From a checkpoint of a small transformer trained on Wikipedia.
Size: 8 layers, width 384, 4 heads of 96 (2 for keys and values), MLP 1344 quick GELU, vocabulary 32768, 37M parameters.
Architecture: LayerNorm before each block, rotary positions, no biases in attention or MLP.
Training: a variant of Muon for these matrices, 365M tokens, 5568 steps.
MLP neurons of a small language model. Each row is named by its layer, matrix (down: output weights) and neuron, and shows model dimensions 224-351. Each number is 128 + 32 x the weight over its row's rms, rounded and kept within 0 to 255.
After each neuron's rows, "raises" lists the tokens whose logits its output raises most directly, leaving later layers aside.

L4.down427 [109  93 168 115 121 115 112  92 122 116  99 163 137 136  71 104 127 145 126 145 147 127  64 141 103 119 153 141 143  81 107  96  29 149 145  81 176 143 168 117 117 129 176 118 134  90 107 169  99 139  82 154 162 185 140 111 124 184 108 103 156 138  65  76 130 138 146 121 102 125 171 130 154 142 152  65 176 156 149 130  91 118 153 110 130 138 130  87 156 176 163 143 177  77 156 145 163  14 136 196 166 164 118 154 159  64 152 106 130 163 161 111 135 123 120 140 168 115 141  96 115 161 133 155 106 100 146 125]
raises: " |\n", " |", " |\n\n", ".", "1"

L4.down1194 [129 143 159 101  85 169 135 153  91 123 148  78 107  61  59 161 124 125 169 131 152 162 153 137 141 100 144  82 117 168 135  99 145 110 114 107 121 131  72  86 103 114 132 167 130 148 113 167 111 124 182  62  52 140  65 178 172 135 136 176 109 156 144 126  45 108 140 164 110 104 108 103 169 122 123 100 147  96  81 120 168 137 164 145  81 123 128 165 132 124  62  75 124 161 176 120 114 167 129 138 159  74 138 119 128 105 124  98 185  86 156 110 121 148  42 115 112 119 205 132 154 145 184 133 151 103 106 133]
raises: "ary", "ative", "uro", "ous", "ement"

L4.down1066 [ 62 133 158 131 202 162 105 104 188 166  99 162 137 110 132 125  63  83 132 159 181 137 135 174 135  41 152 170  97  84  90 126 155 121 129 128 217 176  77  71 112 154 119 108  99  79  91 146 108 100  63 160 106 162 117 183 130  94 132  62 142 163 126 146  83 167 109 131 104  89 126  89  97 158 141 119 170 109 112  90 143 156 153 104 125  75 123 100 135 110 129 165 121 109 149 120 109  54  89 151 152 110 145  84 150 119  88 124 115 133 124 185 139 109  79  89 127 188 120 135 119  97 121 144 173 104 150 116]
raises: "ively", "ivity", "us", "ive", "is"

L4.down376 [ 89 122 140 143 109  99 141 157 131 162 124 103  92 139  58 118 146 113 200 132  94 176 147  97 117 105 119 177 158  90  85  82  68 123 114 153 163 120 144 132 106 173  86 151 167 141  94  63 127 138 157 122 127 117 171 147 113  34 180 102 129 125 119 133 188 135 135 168 110 129 117 174 108 100  94 191  93 140 125 163 182 188 117 163 133  83 163 146 109  79 147 107 122  94 132 176 148 156 135 164  71 100  59  76 133 167 101 121 138 142 119 128 123  93 128 155  53 162 125 155 128 148  86 149 122 110 131 126]
raises: " include", " have", " also", " refer", " appear"

L4.down746 [157  68 107 118 113 126 182 119 110 170 123 109 145 127 140 147 142  98 130 123 139  71 140  67 180 115 129  95 129 158 115 138 120 155  92  80 188 112 136 105 144 143  82 151 151 134 136 147 139 127 124 127 117 197 161  99 151 153 147 119  80 183 144 111 142 129 154 151 161 151 110 137  93 118 133 146 110 121  64 117 128 175  84 131  98  97  51 143 158  79 154 152 176 119 142  67 149 148 139  64 189  85 135 133 116  69  87 166 152  70 121 136 166 110  85 137 153 131 122  97 160  98 129 132  70 146 158 155]
raises: "come", "ging", "ster", "ger", "bed"

L4.down474 [151 113 145 116 166 108 165 132 139 109 133  56 173  63 113 117 109 135  88  76 136 127 140 149 122 123 153 178 137 111 156 157 102  78  89 197  45 154 111 135  82 164 125 131 117 166 111 143 162 109 118 157 147 123 151 181 168 177 139 116 110 134  81 113 115 100  93 171 172  43 108 101 167 131 148 102  70 182 138 132 100 126  96 113 161 125 177 114  98 160 156  88  74 137 137 134  71 189 123 128 121  89 164 117 144 139 135 125  70 194 142 119 170 159 163 188 100 141 126 139 150 145 108 146 155 104 121 105]
raises: "ique", "icle", "ists", "ically", "iate"

L4.down4 [175 170 126 113 136 213  61 136 151 163 130 180 145  81  95 165 148 130 148 135 148 120  99 103 152  92 159 149 138 121  84 169 116 100  93 152  76 170 132 181 132  97 165  94 116 136 106 125  94 100 186 123 144  82  83  81 144 150 152  90 130  88  86  99 102 115 109  30  97  65 131 134  98 125 159 121 186 145 115 114 115 120 100 111 143 137 108  72 134  48 121 129 159 136 141  89 163 124 157 133  82 159 132  77 145 123  73 121 137 177 131  92 154 168 153 140  81 211 127 146  60 113 142 144 151 134 147 116]
raises: " days", " depth", "earing", " minutes", " to"

L4.down874 [ 66 138 136  93 106 101 100 102 150 102 173 151 156 136 132 116 146 154 137 110 169 181  61 109 126 144 169 165  98 133  91 106 147 153 138 140 137 143 167 124 106 108 188 133 155 100  95 160 144 128 153 111 163 135 149 150 148 161 104 146 138 151 113 147 121 118 127 155 170 113 145  72 128 168 125 140 162 154 110 107 184 114 134 157 102 128 131 148 163 156 120 133 176  43  78 115 164  90 154 135 103  96 111  64 131 113  68 132 107 100 122 145 133 125 154 157 105 186 190 184 156 143 168  91 168 120  69  82]
raises: " enough", "ied", "icated", "ly", "atively"